{"num_hidden_layers": 18, "head_dim": 64, "intermediate_size": 2048, "vocab_size": 32000, "norm": "rmsnorm", "norm_place": "pre", "init_std_qkv": 0.0201, "init_std_up": 0.0201, "init_std_down": 0.0, "optimizer": "adamw", "final_lr_fraction": 0.05}
MLP neurons of a small language model. Each row is named by its layer, matrix (up: input weights) and neuron, and shows model dimensions 341-511. Each number is 500 + 25 x the weight over its row's rms, rounded and kept within 0 to 999. Numbers have three digits each.
A block is one neuron, or neurons of one layer that tend to fire together. After each block is what it responds to, as a language model described it from the Wikipedia text at the highest values.

L2.up1882:468493484532487527465500466482508473457540479539486509493492518488495540507497499531517496518520475490490524539498522520512505475472509484490491455466478503512497434517490500484472530475508440460538489504511537499493498495517542537480503502472481520494506514561494463452505457508487530538495517493514509521537468502496536501529466506517525501500559469482518498424493513448485488486540526512541504464539479510453494535479444506494467485528517501541531454521504531465478472469497513475491533514503517515519556488498
Responds to: Place and proper names. Capitalized proper nouns, mostly city names and some surnames or networks, often in tables or lists, e.g. Copenhagen, Detroit, CBS.

L4.up51:503531461480517506522506520481524525477503500514530491505509555493500533491542463514512455466565515503489491514512500497519530523506491482502496506530485488495470528538523493498473501505501496514503526501486505478481486504520526478511516483481516475469475504476522506540496480493463468505454500506518514531536469489476537475511462478492480482423494483462512503495509508490558510507513538468449537514489543520493462491519483473480492440505498497502490471478509493460498529484532523483515492517510481503534531469482
L4.up591:499556510499472470473538526516495405430483531504511494527513511545425501532533517491488468482516506489496517521496510433529436515491491467481485495531514503484498502506515525487505491476495540542475450487526505537502554475478510555506523493481538499483481522504490505484498495558498512492498508499453505510543484473499551483510487516501498528502526510534530525437518479507503473516481511463528483523510478545470542554532489454509538493490502546543516504477476461512571465480513524520516510480504518489498507562473
L4.up781:486487498503488472456484507477479501501476508509487531465498499548529521480528487540502465477551526522495504506500523506484476497473525476517458543504500521487498481490476485528511538504497512507464507488534517531517512528495510534486494502538507541493463500541519526510475488512549488512498511499513477499536491468475500446541463527478485511497533533477501464454532537504484489524508493512456525488478453532490532562505521518516486505494513526511536528493525502510557471517514503501480516490489475510490507493487
L4.up987:493534464531513464468498549533522482506493495502482492493486509527507540511528506501497468499489525473507487499460494471529466485523489487511507495527466561492495430487472468493529542504498512472504501488523494513541503508501534470546527487520522521515494492526494509528486479541505525460510491498460517511520484465537510457513526506440524492569508495513493483505493490523490459500518472478528507477493527558490480503481505483461504505461513508483520545478553442512491476545544521536440479475505456523510528513499
L4.up1122:488523492469495506491553502492538466511520497511550502521492496494493529523520482508480521505575519475532501529502502523505508526456504508525503486496524508433492527508462526516490493471506517513494471503489479466489512493497469507461521460514497448515496494491517511478498481485500541500494529475473453536587490514471525501496443484464535516464498506502498525464482498543517483498473493502480463530532490512460514532483493516519481512510469498510504466467534490453502472495504511534500506470518462520479522527456
L4.up1210:477496495525502471494517499459520499506503463550479455481465549523491485529510504529458534467544496517463512500527534508473494522464533490468507554498488520489503468470486485512465466477512487506457480506503521521482497508514529514456551486478485456462533469514523473507482518522510544489494540496507500510533514489527517489496541507490504477471497500485479524493506516493493443495498537498492497504482481529489495511492525544469494473467430473482505493476503533466546535505468465490460508505495479462493501535505
L4.up1214:507509457523475512491565539512474499517502511500501528533464523550506521496536525508499490528511507474461468500511540437545520532545496461473500516552487508493498520503492528472506522441485506493484521480479498481499512503522505528527539501508494479497514498519500466453486521510499509479496507494496484505486525520533486488519491500502492497529544505460527503458501519498511514468464502494507501508546455525458523489498522513503505508534483499509462561466551515533506505516510528535443503502514476474517504514484
L4.up1233:517512497491490519487478460495492487529553533498496526497491545481504546513544498479457502522527524439520475526510529503460529521482488505492506491494497513470473517560525511521484489523524510510496489500493506506503530479480480489483457524484540478500515505540508520485505470516523477478493499500497483491504470455522510416519493501468515462521492513510553511521511509532537498521509504493483511483526484481463499508485479524525500512482461521481522478476510524543520498475537507478498542528509515494492536509475
Responds to: Number continuation pieces. Later pieces of split numbers, mostly decimals after a leading digit in table cells such as vote percentages (5|9.7), plus ordinal suffixes (1|st, 2|nd) and numbers opening a phrase (the 30, a 21).

L8.up394:491492495453476504462520483488474449530511480541483480535531477496488524501527485511466479543504528490463510481479535501490516453492485471497473488513507581501517468498457491516480496536471499518513493543501515529484514487502492470458518496470501475478504481569496487473496540532445481512505474491527488495539499486510526458573500477535487498502479484502524501499512485492486434487461516527508449468500488559451541532517499515487516483452459517512491507536512499497494499482513519524497503520503444517460513490503
L8.up507:513557488503481529502536525447499498458464518529418538521492514495510502537467497505481482483513533495489498475488486534494512482491516474535452511490489536484481506520512502520531532489520533482504518535546522538533513545503518467529501497508503475501506517546472516496477470509514455464533507475554493500553502498538492515558492498499562494484512490526490510478515529500482520519527546508479478478479513483485466512524529494432484520479466541535486565489527516514468507487472526459540491527482499490498512523524
L8.up526:511553502479471517480508498518566507506517528527508494499512468550473516538524483533512476503537525518517514490459512472472451507504527457496508440552561549461452509532481518481471510437505531502486509480567561523491517494478515500483543498530502472517489523508482540491488541512491467476508497512471468501544496482486534461522481491506481485496521471542497477461486498533509497482490508522499501470496509509465479474520516488478513488527475525529565492501537485504534488516467523538483478524542435486484482546489
L8.up556:448466498457487477477498528486487467485474492556529490527528503521506510526468531541476466496527544497522521506476540479524436452501532489520524512542498526477481494496516507472456498467499522520547481513494534495508523492512542551519529478538521516485476527518463506446479515491476462518519508481515485483518494491485551528520452472509518477529501473500538459440548506530509502474493512505490503552510489512490463493518484485464531408484514513493532511527501469486551482514496468454535520528519505501514495515517
L8.up985:509514519472503476478494507509505469505542478507447481523500534517527530523510516458532501502524503524508501545500512496533463496511498471499538525557492505493499487509511451490508473449452506490514526512490554499490524500513541555535516481503502480500482511488485489475460480527493456484481481506486521477519482524468492520515501512497516515472536454501549491424461495490488529496472532498494479475475496499482484514487530513499505457529532513513553515511565472559569509520533497467501486502503458484518502495486
L8.up1231:503505494519531490484514517455459464494491502524485492488500514544510530481481483485485473524471525528499454541493470525536550495490503479515477526513507515463435489534544520477497510501493504491499486461526534486466510523497515490509505521514507528470515507526501510517508469506518482520486477501551473517551534525501531494481496462503534458470487474469504490508535510501520505494513464528529530530527480547510535459471466485469535452527485567471496505491519470477511491528532498513526498493528523460497511496545
L8.up1243:517533472505491453499508567459521476515484538519488486459502505496473508538525529555560507512522481490482519519457531538502508488529520475547486528556546510460482546487519493537487519493528495479455534499492527484510515511487508511446507482505511502497445472528464541511468470548481495499471505490472474524526514490445544531526561504476487486495455460506513491480482501474515526469505489491506497495536512527488499471503481503463512471459439517507531501491544472507478511486528472472509515503524423530511502553481
L8.up1856:492493493492539504533505511463471514517517509520448498493536493554535514529488499490460471502560480429501506459517505543507466416506488440555505511522524502492473485494467459544489484538492499532536483478450520491469512523463503549483476442488528464516473502489511478428502524495499532517489503474486479503498513496529572475511483431509506485493529525472529532465522502498555504505469511516529536493506459515452475490481486495469502478481495533534472545500488458499541475541483474493522503517542524499498521501524
Responds to: Decimal-part digits. Digits after a decimal point in measured results and vote shares, mostly in tables, e.g. 45.'28', 44.'53', 25.'24'; occasionally final nouns like vote, aid.

L8.up337:526540460504510543453519474488504504421477521483457486462519536508496494531514510531486465531556484469525488491474481528553454473470549486460474492523508550489430491496465470477519532482484520481500486487515527492469525499509518488536444513500533507482468463520492478470501481562488498512498525483530450510504496483491523474533497525528494504513499499493501481487521531507496495519514496488493498497524494483511469501481504508483495480475532503534480526531525503455495479510524508489506478501508443522490507508506
L8.up347:484510506486516517502495494482516550445479507498519520548453508500476492517485517530470467482542503505508488495482480476509466543458517461520504496523512504511504479506561487551489510522517520474524493516518501528491501512488483523455517472501505489503482457560512527464531514504485472495506531500504475506527490515489483484517456520474478487542474496508463480511486527479520520515524530470460473490517504558554494541507507514502499505545516492541488472540471558536496522517504485522458478485541494497462490529470
L8.up837:495547504471483537459577527503501492521453523491515494499494508490488522526481486496470485498537512562498512506503551552453491483495477490484486500534477529498489504505531452500471473517517514477458487498479520554516504486480519493523518464472508465514538491531510493527514499495498519462496462464500470475477521482522495515525481489533480525531536505517544519489490515476516494515520553497513495465483481460515515523513507461495477509477504513503521536498511488458498503528453513537468511550497490488483553466492
L8.up862:459535503492482495492547467476539529484483517510482505486464542506493484510566497567473487492480508509502491493474540457537506495474492488500483491547503548507465479539478508507517513468489506499482466491509483541492489518502512511526542483454498524491524492553531463478513517548477497485484490476476456464500497502462470504515450449539512469473501526532467493483540543556491491496505530496467460494517498495513462508481507464512490480504477501517494490497559516510498483525526511508552501529511539458533540501498
L8.up885:471532513438481506510514480501548525483481501530483520490504472483511465512511489531498496530552548494505471527495490515526495499450477455479467529488504474471526511501521528531507491528506475481493515555498507507527510463462510494499524482508488459521546517532504480475497536513495528453526500506517514503545531492503468513500487485509541491573532496515510448510534493520507504537535532463501460533464491501473507523518485528478470472450526455497491482538529482541479466531541503487479483487548491464507492571524
L8.up1155:498528531460521505501487530520529505468544516533471544527474500517546503509511492479500457508496487541525536512473478476500482497465524505478432509466494567455517465477506502528494535495483491491501502471499497508520490479469495529519510521433497511482487534529494519483518452528470497512483488470456483474501503495482470517503514539543488521494490492503500528502511503516513503495524558485529472494494457500511510501525480501481516489495490505465527478526476524523481470507568492525537539541509441462472494499448
L8.up1468:468473514543436513465541543522506528518492488477494495524493502493496498472552517510531487465467542546539497543508526438510535488490466476509486523530494524522449473534495512530490474477472503504496495492499503512530473475506516498488532493459515515504515513488513470446483469512523503492493472477452477527507487488442534497508475476473467488520465517532464486515539518521516458509500525483445502498521459512496510520498485469514548472563465511542511482501530474489510498515513538472501461482474489492497494531479
L8.up1535:481533528529553488472479513479505487454488505486497471524487483485449503546545469525517486492504534503524491523553459499505509491480536465461486487534492527485448502561526475506490515398457487492459469483528497541510498479481525521564493491479544480524485470513471461475493510488483507468492507469497449526512509497531502522522549525540503488491502487539523502507492509521503509500487524526506471493536470509522517524481514521488513502529476486509498484528434457522466473484520471493456550533519509466533518506497
Responds to: Colons in scorers and times. Colons in sports results, like the colon after a team name before goal scorers and the colon inside times (0:55, 21:07); weaker on a verb right after a subject noun phrase (was, were, meant).

L4.up26:506471487471478430515483510517506478519515542477488507525506518507520524486548479512489480532504475482432487481500542494514524507458507512486500464485512513496527471506500512516531517490473480480508503493500507472563494482503509464497489505540495558469480494526500468486508494513516518489496483496511461479497482470536527445526510489512497508543490510505516492502478473481494485531536522483532523486511511507518494470504453480512473486474510529505523507514518525484510484484522504523495520483458509495552496484524
L4.up402:456443467521478516491530519476501500506489546524507500486504491523472535501498489522487460517507505511476518457499505521499478480502500513540496486523502539490524471540518483501434479515487494508498486544466517492535490491528522504480538515475481512537509506500521521463481483490509515542499500461510472486536489509486504494563460489521529487509502475515516521494532543499544502533480447523498514504519527536507522547515535507438463436543473502526528509495522498493483540497508493477516488518517492504507459504470
L4.up531:463504531518513520484534511454500458475535480509483489451477520528497543536488509504505479543491476504475453511505507510514484474491524471521487496473492523487515527540523464501488523450476481475518487497527560531575501502481508459540542487496523522509495525537471515500515435485492497481498519540510513483470493483506493464531495519475484526490491505500517518486504513508529465492514472477521535505488501525491516517512504484490506492512444488470492469489524504498490515491471499524455551498446465518519574472498
L4.up1614:479510466554459527511533480479520513463495514503474503506487476474468566518511473510490505470533480500490490475483502475536525448502474477489484428489483547460517501529478514489471517477452493481527477488525538478509503468503512464485498484507493495497511488548510464551506448541474538483500529514489528462512483515512495514518517476482486474501488503552514488477484516494509482552519478497496530505491506452506485529482482479498512473505500521483515488523535475516540506494522472475403529532505469522522543500479
L4.up1633:468513502487514525496480460554522441494480531452536502439509504483486544515515493506491513493520560499468509508479506523527524505514521487507534556507505501455499520528499490456490448491500493515488495505486483476474561510501480477495527468498489520421483471491502520487492513489519515509507527515530487508557477514517511508460510493493531523533511489532542505511531572470463509501526498484438538540518491512533508481487490454500509504485512540497467443494520512513464498521500474521473530503538439492494559459482
L4.up1775:470524534496483506535517523544520466478513526490498496553509512535508528520505477432422468546519500461472493525506546506506486480474503502517484506503516530446536479553493497489484531444438471493507475490509535504530528492524546483479499500511503526451483459561517508493511463548479529508529500486518480493524541460507500508549484477479497515526527495489521545502484537475460480547522514483504531493504468485499502481503502495493497452466482520523516507502483471523498510541483497490467524516473467506532552478504
L4.up1790:468475506487483486491506532501476474471482492555508494472443493522457493516503474496462477453476516465502491500464528477488483423473502483504500485502487483444504543539531519494497520479435500469529523520543520474545479469516513485471503491501524533529495501543479512500511482506493513494464534459501510533462503534466488489547482475499511447491487492509525491503539532502530468537532513458477476494509491517535495519501476515460502467498485501504475491532551488520502458518498537455512509527468503444484495492478
L4.up1805:508551484467510523512530532533546470475538498498527498518486518532502507523494510494457513489495538488487470520514503516484495521494514484534521450473517505462510488534545539476504548476547483493464450515529497527546521513499512510485519526467533525497500460545540524459479452519461500514471497501507491524502464465498511465555505461452509464534522477481547526491474535543479493559489537494514471517555490536467515543542493459500501466466450551525490478518522510540487490484468471510459551496497456458502556515467
Responds to: Time colons, mid-name pieces. Fires most on the colon in times such as 4:46.26, 6:31.6 or 8:07 pm in results tables and track lists, and more weakly on word pieces inside personal names, e.g. Schu-y-ler, Ni-z-ami, Kl-í-ma.

L2.up1093:476524504503519506475495471522528503481492480491525490508466480510568536515482494528503490525496510540562506481484540454529506504498529432450449547477533524539495491480500507488494535437439512454501480501498517477519543482475531522470535536470488471511491459480523508503478499483504497491476503517499531497500479509503498523503481547485529509522512513514502482487487486473520523505499521518478561499457483539463499556501527516521466477524484480493505512555505490493522526530493468518518477532549503507495513530479
Responds to: Section headings and score dashes. Fires on == or === wiki heading markers at the start or end of section titles, and on en-dash number pieces in score or range tables, such as 7–4, L 7–21, 18–22.

L4.up125:478542536527500512503504458462557515476492496526479432430488493483458508554497498485497468484536503486493494537517487505503446458440509492502515496516459513512513464550517492526465501511525490501510515514528521511501516459518500513481490517473497510508490496497488526451502456528513500504499534485454511480490542515485530484515468504518496500489530502500516488485537508498524530548497526513479495539493502471507529512478483511451505502507497518511538480551482479489545503501514452471520510508505485481499503531499
L4.up543:460488490483499514473506505516515484503529499468520516480527520488485466514519480454500485554510517497498517496490500503520482493501512467507521504523448555453490455505542496529491474498473459505499524558519532453531511504526492526445512449547489501532495521523554507455494463505491539521512544477484517475504461516474520470524519541498511516519520509500480502476540528482503492545517483511484483511510505513488519555515454528473534486501511529477481475524525490497514501486472492503468519530487445507529501471465
L4.up1082:465509551499517477479559501397536496494521513532505502458476499503492505515516523521466521517474543515527491522483517487474497474451525513522521483531486533463484537502475488551453510493480502492500488482492491519492498497465511514472519502465537525507491547512487504502508498518491540513522474473536503510496529546480481476494480498489505529520469466497543471491519523489501521506487505472467506532485500545447509535500494506530490504460459534499521483479503558550526471547486539533491516502543473448495527472461
L4.up1121:451518514462488516494489460514534485529491498538481442509508517545546497506482481514506494540530548472471488501552536493516461478486523504508543487480488530488501493533479457528487502469517489444516504481517502520509518489517481547524483448461510486512458524512476499495507524512485503484504478506523496537500520457503482489507527440468522468534504479522507461489500470537525484520489510431493516511492455474506524566495485497502524480479528519515534453510548504516512457495456489526566539549452511499489501486498
L4.up1306:483500496464538493509541516518512485501533477506479541508528546543521495530504500506506495558530526497510477501539501502505544510499466476509452540540509543494568480527484537525526538474496500487479481531477502514487481470504474501504517508491499506526519480495513511468483503509480577453539520497479500494538503491527521470485466450489508495482501482517507494493521530468515461503488507520472503502533480530488514531466501509473526460507473485468541491522507501522531527538544505490504519494479492507514545480508
L4.up1427:484516528547559502473475553529490488480515513527491547457516468496514491519516487515447465450530529512528456488486518470496471493440493481477495497475467514426513490557532490506473487483508484509477458524487541532503478506475510476477558484486556497484512499490519505510494480528522516485484506465550520485475532496506517467514467495466511528543516463530489491514505538509503487529522527497509523493493499465519476532495444499489504504486482500479500478517526490558502494521477448511510559544480489530491536487531
L4.up1578:480526508463496491505503503507549482497471474515494492528524505513475519507537542491455494514521541443523463528513513516460436482464516478467509536528476538474498500555457492519517518475515506444465481527499518459490488474455524471515492533438498481476514469541505494510457509498505497450523493507517507476481516498551512471533486490509513504514489539509470487535531479513508459513511523469463500523524487541485523506476474505534541525494447494462506499507551517531535466511537519499476537535531497473419487457521
L4.up2044:447503510500526506480508471456527534446480522523507509494501521504501500526480483473461485500525487527573501475528519524501502455475491497490488518497497515481484519506438506525507520509465505475500487579504538501507478493489486536458517497479518510524496452520520504486465436538498509436523515443502545490474544494485541418540466442515517543548527528514543477491495499500534496563492537490493476507511460533471501515538544509518495525511472506526443509527479499506489523516508544487514536489521514474513526506460
Responds to: Separator after a number. Punctuation or suffix right after a digit in tables and results, mostly time colons (4:46, 10:30), also feet/minute marks (6'7), ordinals (1st), "to".

L4.up250:502475505523479515513514526514490455520491522520495495518474538469524503498479502484473460514465515573525507512527526484513478500489486501500508472512509541482490505499491485489527481477472472449495508510506541493488505524469481494503490542476529542493495510479545523498554458548470536549517464497507507443472493495482534534513510547562561516505471499482478507468501485501469500499481501526511500532528480509438538479518523525483512542495524568498525469506488530482489535522506531495481502502445524465495471456500
L4.up527:535473495501480512479517507540511547493472476513518526520524485494505513521475489479520486506495501486533504521495477530501472446454520496500503464531546515494516487478486535498557491491523470435506491546479547432535511486452516505515495478527517500488478497523487487482553476497522525533532510490528464492502476491484501525495554504526483520534492496480496529487516483532527500521510484560557458556480501457501547511508489520491497455522490504507530449533441503481516468517506475503526516517509487500515496512497
L4.up810:534490460477494498494495453521502468501506479480529511546510538511485537498499549514498488497463505539547553499492528566507464470504510535438480475489478513485489464480534487480569497521547501503501487495476521480515458540451534507490495509464491528456481512537461494471483513494496499515524518519482522505511533488519474496488505471499515513535495539448456497459513508514520497502488482512494543532502512489505494530477492517492507405473471503500532544554494479471465508495483498488505458479520458489497498506473
L4.up900:481518464525485524484500522514512463473508532487556502494525528490531496512486473462496510519505476516486529510511503528501510476474541440486457457545528534486508498489468559531554493491490468481504488530503499445534502473472535495498525530504490493520515532498497552450519484486488512529486510475501497467494511492478478560490519491458493530499496488539542532490491496511523496508495510525499478538487510490514514574528491513499496504494488525477537443530480510467470509509502514480542544486486464514489502521518
L4.up1125:544476511486454469498518496529564484490548476524503484514515511493459497502489506478504489518514474525480529495505537480508508447483496509499556523468533506477497501485497519556503481462532497517508509531518535506510511516482476478465500501500512504511529517502450482477517490504486489532530540512494486522486480477491483516488548521498491509473508498462454550506511522510531499522514477519500518525505506501508510469537513534504465496518484511467485453550527501516470486500465527522501498519520525493494544532473
L4.up1148:500481518481498533458519483514484438473489555489503481527508481487496515514507512497514500524491528526514566500530516516532463511499514493468502464521480497522530468477514494487527453476517517512501492485476518485509478540476476487501490523473519493447511500493559464506514472516524529462558478490508491493485484486497470535499522518487533505532479508483502433492511529513511499511511519441519523567489481514485473486507483527522492472546489538479484478511478564508508503506513506529515532570519506494519544520498
L4.up1498:502524476488511495504511488537483510488512490500533532472486491468496499483515475519527486526501507456515534497540514551453472479498536475492486519503479523498551530513494488505499500501523462493513490517482535444510514469466533469487504513541557511484471493513512454502522492483504539523491551518526501450505477521484529543511477494508474485501505502526529488535498516536497536498545485505516499494477466481494511520459504539469472487519492512511502507549484492473556541514478519460524509554506474463502473533490
L4.up1981:487523494498456467505498556539480492502537522500521511526491543505506486507529457470492483513514532493466494475522502521482480483501495480534540478462510503505489447523487489481500480459502484509531526530521529507538504526514483529534489506496496534458513511546508519450506487530558482508505484482480455519512498484498478501479506498476530485519494467511499517498512492522466485492523498538517551545523469517508520524489462540487474474497490502471528470488530542517492472500494513490494554484505474536531506535436
Responds to: Surname-final suffix pieces. Final word-piece closing a multi-token personal surname, often Slavic or Romanian, in tables and lists, e.g. Denis-ov, Nicul-escu, Whist-ler.

L2.up651:503520479518494478500481511482508504507533521518486498550535505503468482527526486497480513515555506510501498469501539486533471517453462507510519521567554521479501497534462492511517501514458502490499457468522524471512513462517516471459474537470547532500453491485501505509529499499495494484501492526503491494526498507509503495514505468456480510533499482512509494528502498439523484514507509462452497534501461521511501530507511466515513482506512529484488529504522532500459526510564530499469548507525500441450485505456
Responds to: Colon before values. Mostly colons ending a field label or lead-in, before the value or list that follows, as in "Original language:", "Release date:", "include:", "Producer:"; sometimes mid-name pieces like "Runners" in tables.

L8.up278:488470485516492487491496528515515541526537505489498517492448489473464533506505513507485491510512516523508489535461470517485510499450502506512473472528525506504508514515516532536469501489511520520550523566473530481510521467495507505490482474517501479533534508492521497490501506515527517500478522487462476487523475507486552496496508565448508484466487511504505484451473495507491536497500550453523519508478498513495510507505467544535498518535562509491519498522464541488520490501504494488458505531466499492495493498451
L8.up392:530456547496558508503460511527540480502510484472484485482481504504463494566522503481503492558503526509533516467467507506477478508504497477489494508530550511489503510486480540537493464428501491469468490543462544480540477485496521490502553461507538514477465506512479457480529495487502518512538540471479507544484476508559492486490483500482482511525511509497528518508507485484504499539486467497465504509536504518516511458515495532466510480520534520474490443576481533526480515486545515502525504499501514466491546513454
L8.up452:477492481531478497514541535476474464479529479468489532495500503492446540511545478538472479516527539537478536476489500501469498506499493465508511481505533515449492481499533456491519486473525508454480521547468504546545463494487502487536492521494545473492499506536497469459478500458505507532500482496482504510497477480470484503503488507546531495516531474517487495466466510520481537522505467473564480500510497490502536487503501506498505511476522483501491499479529487518493480507512475481523512499482477481506506539477
L8.up513:470507464526464514499514508528509478493513463459508505499526501488479512478495471473463463490523508524465506527509531486535541484451550477519491524509506536459465513493524490519464541433490472437538511530489521454528484547526520508488571488487518510516463482509475520532477535502500501474480479477450492466495479522472535531466537490483480462481455502523528541504557488495505502509508515485511494500525440496508499489549514515487489481499511501535487460521536542502477498487506491500542520545463464463480511533485
L8.up1105:506483485492494521502530487460558500485556472520493502528497508482524500502554546550495496508515483476514520511539516482493519499506491502474458483497508513492503507493512499496542495506472469481507498521477537462554490508480511519509517462538525501519501462493507503438547497526511515475497483484469491469479488524486541498507491518506550513472472512468467527458494477489536518525485521455496450578528482519505511470513492471484487489505527546538496489500503544457517465490497482495470539528481470434509484512472
L8.up1393:443501476492469485510539531518490476472524476466544543497500475522508516546541528478505505528477503517511531495524518504486499462484521503479472474462476538496487485470468541507496488521451496466499518497568542500489502536519492501493536507505524490494505490522497517503522479483489498459488496486524497508506493433531476507528526520508468521507480510492474515504553564500534481524496492458536497505474481485517536507519501441517457441489480508511521458510504494505509462480485458488497499547508465496498514511486
L8.up1518:465494507486476501484502487473529471478542496494529459486455511512510548530529485499511488529495505507518508522507537543477481537534506508490494441502518508429467499523516535507515553460502493484457531498542488490469490467465492561507511476508522491517513501474516488506467474524527498512503497485535481528498500502483498487496510516494508511489537490560498547450515482493483504496528497500526505531525497534511522442490446529452544490470536482490490487477506557460554496497545494500551482509521484450476480532447
L8.up1528:484471468533510482490523508500528492487498505511536500501540527492499514515516524514501494521481454521576517487515532501525477500496515502515508525562511512536483500476567503547530493448456486491495481531443535458512455487471509509524518455506496521487481519505493458417515469486490517509495534480530517520434501503490498525501495518504518517523503525482512515491506507507527537489497561513530463485498514555464531489511482523495504456505507495521549468502499473520522524490490464466517499469456470475503497550503
Responds to: Surname pieces in names. Pieces inside or right after a person's surname, in lists, tables, scorer lines and credits, e.g. McGover-n, Ship-ley, Kar-sten, Luis García 56'.

L8.up560:511530503490438508520551511462521490489506504530472513487531552489517507500500539485474504523517522497517525458521502524500510470531509464490461518541513546541465494538514489531522534523481487494507465504521470512494534504485501519500481453481520480477468483503492521489495485553492507473515485477499523462523496499509474481531503489488544517507464504497518507485499479512529514535520532484492495523558486501423497477487492504485504485501495519506472481497468463468453486512476507467473497463497486476497495544491
L8.up608:528510515466487480494529498477462484506524512497481556498470498519489507492546549520484465554535489485461506435515525529467474473493479469485480483499478512538498490487529503501548546520485503485515481518495500491484549506504526450441462535507485467501532513470495468458546524510534529465490510491478519515539513482546512437520468507451540520516498498495465523537479477458523475523512498470500538500519510474506474495506449465480514495503472531482526507489506500516475502484533512480462478507475503519501548481503
L8.up705:463499476489508495470490474509506530496522511507500488498516505489522494485519529473466510490535500517504531500505488500571495454495504467485524484512485515469499494475507530500475465493542488492513514486476513521526535518528487453512494496534502525476438449513492541470463492504494503486540539441484428476494501502487488501508493526481538496541501515483526482516544502491508494506500537489495506473483521515530482525482527459538476498519504498458516499498497470521451525519473509503487541495553491538495523487538
L8.up715:540549501492470507483496505465547528511512515515435519494480479494513507468512511497477497480495488514434512506533511459506457433480538491438449488442509520505457463456494508497509526513488512535491511452499481506493520444490479555505463499491489484506475478510510515515512524548522536482533550520462472495464520503505520477507456472454537503498530477518504492493499501460513469493503541517523491512467521486509474496482526457520510524512508501499501511474463490512480515498455507516516500546551524534446535505503
L8.up1003:506506510485516532466458497488518489475473484483462487539513522537572523492521541478471492585515522531495481525555557510517510475489531499487494519465526520457494525505526486549498522467480518477489473504500531528548511539459497520540522483483527504485483524464518498516498472502476443498489521500489507514500533464511479481507485486477527496490542502499536491460541498459513542483477490575522482496506502500443491493490541495449520494516504510441497482498543514479484446507554541511464477479467487490501480535475
L8.up1011:480528524503478502496467476540483515501496491534438481480488482502501514497513494489490459549509522525528510519526492485498470426445486461460437509513488530528467479523497450481477527514486502487528521488498539462502513471507505475476481483481512497473453526488472539482486494511500524504526577509555487465512534519507508484518487446518500515528542504499512466481537506505513508504495483551503514512522502448518491523493487495500546509489506502485474511512486522538513500542498475508509515483540515519438535484511
L8.up1408:504440514502453469502527463495545516435450517514488483468486519504446534468538515506536508498492521478497473511485506484517540453462485533483502479521525474480457498530486491516513510508465507470492467514485497477482487446495516486485527510501502457480490496502445490502506491555489513493500504515498475542488517499479507504511476410516452463471536525467465513494525516532529498502532545465520528497508503479485528517523480513524513503512523515512532505492447511500492502520509542448514503505494448513536542490514
L8.up1742:479540500505513478496459487496530529496540514525485486464503515488482529476521499496464490492545483476471534526471490457509501486399502493496448508462507515552503491454536482493501507482508483469496495498525492514483539470511476527530501522509496476522463506507489488495502510514513502496527492502535508525463500487484548469516491484494481498468505517526487468517513521516486577520494561462500511501494449492509444505516490491478522523505504500491530480567490519519494484523523473445487483492495571503445546527479
Responds to: Subheading closing markers. Closing === of level-3 Wikipedia subsection headings (e.g. ===Albums===, ===2006===), plus weaker list-item dashes, colons and hyphenated spans like 1973-1979, 18-8.

L2.up1320:540560499512517485446517512511532483469501515478480459523520508493506529491515480475467499499521514487508521503474511494547470500485489439496483485492554507475458489506498510479483499511524531492466454481504544497507543522493514477473503487542478481513497465474529558480452446489522508528492540514495497496556474489489530516503536500521512457478525536509513506482467481497536527478472502504525512483554548560451519515536526466501514504522449514521491499480502492527509492537508542538542533490522462529461501492445
Responds to: Two-digit number tokens. Two-digit number pieces in tables, lists, dates and codes, often split from longer numbers, e.g. GP18, 1983–1984, $244, 6:11.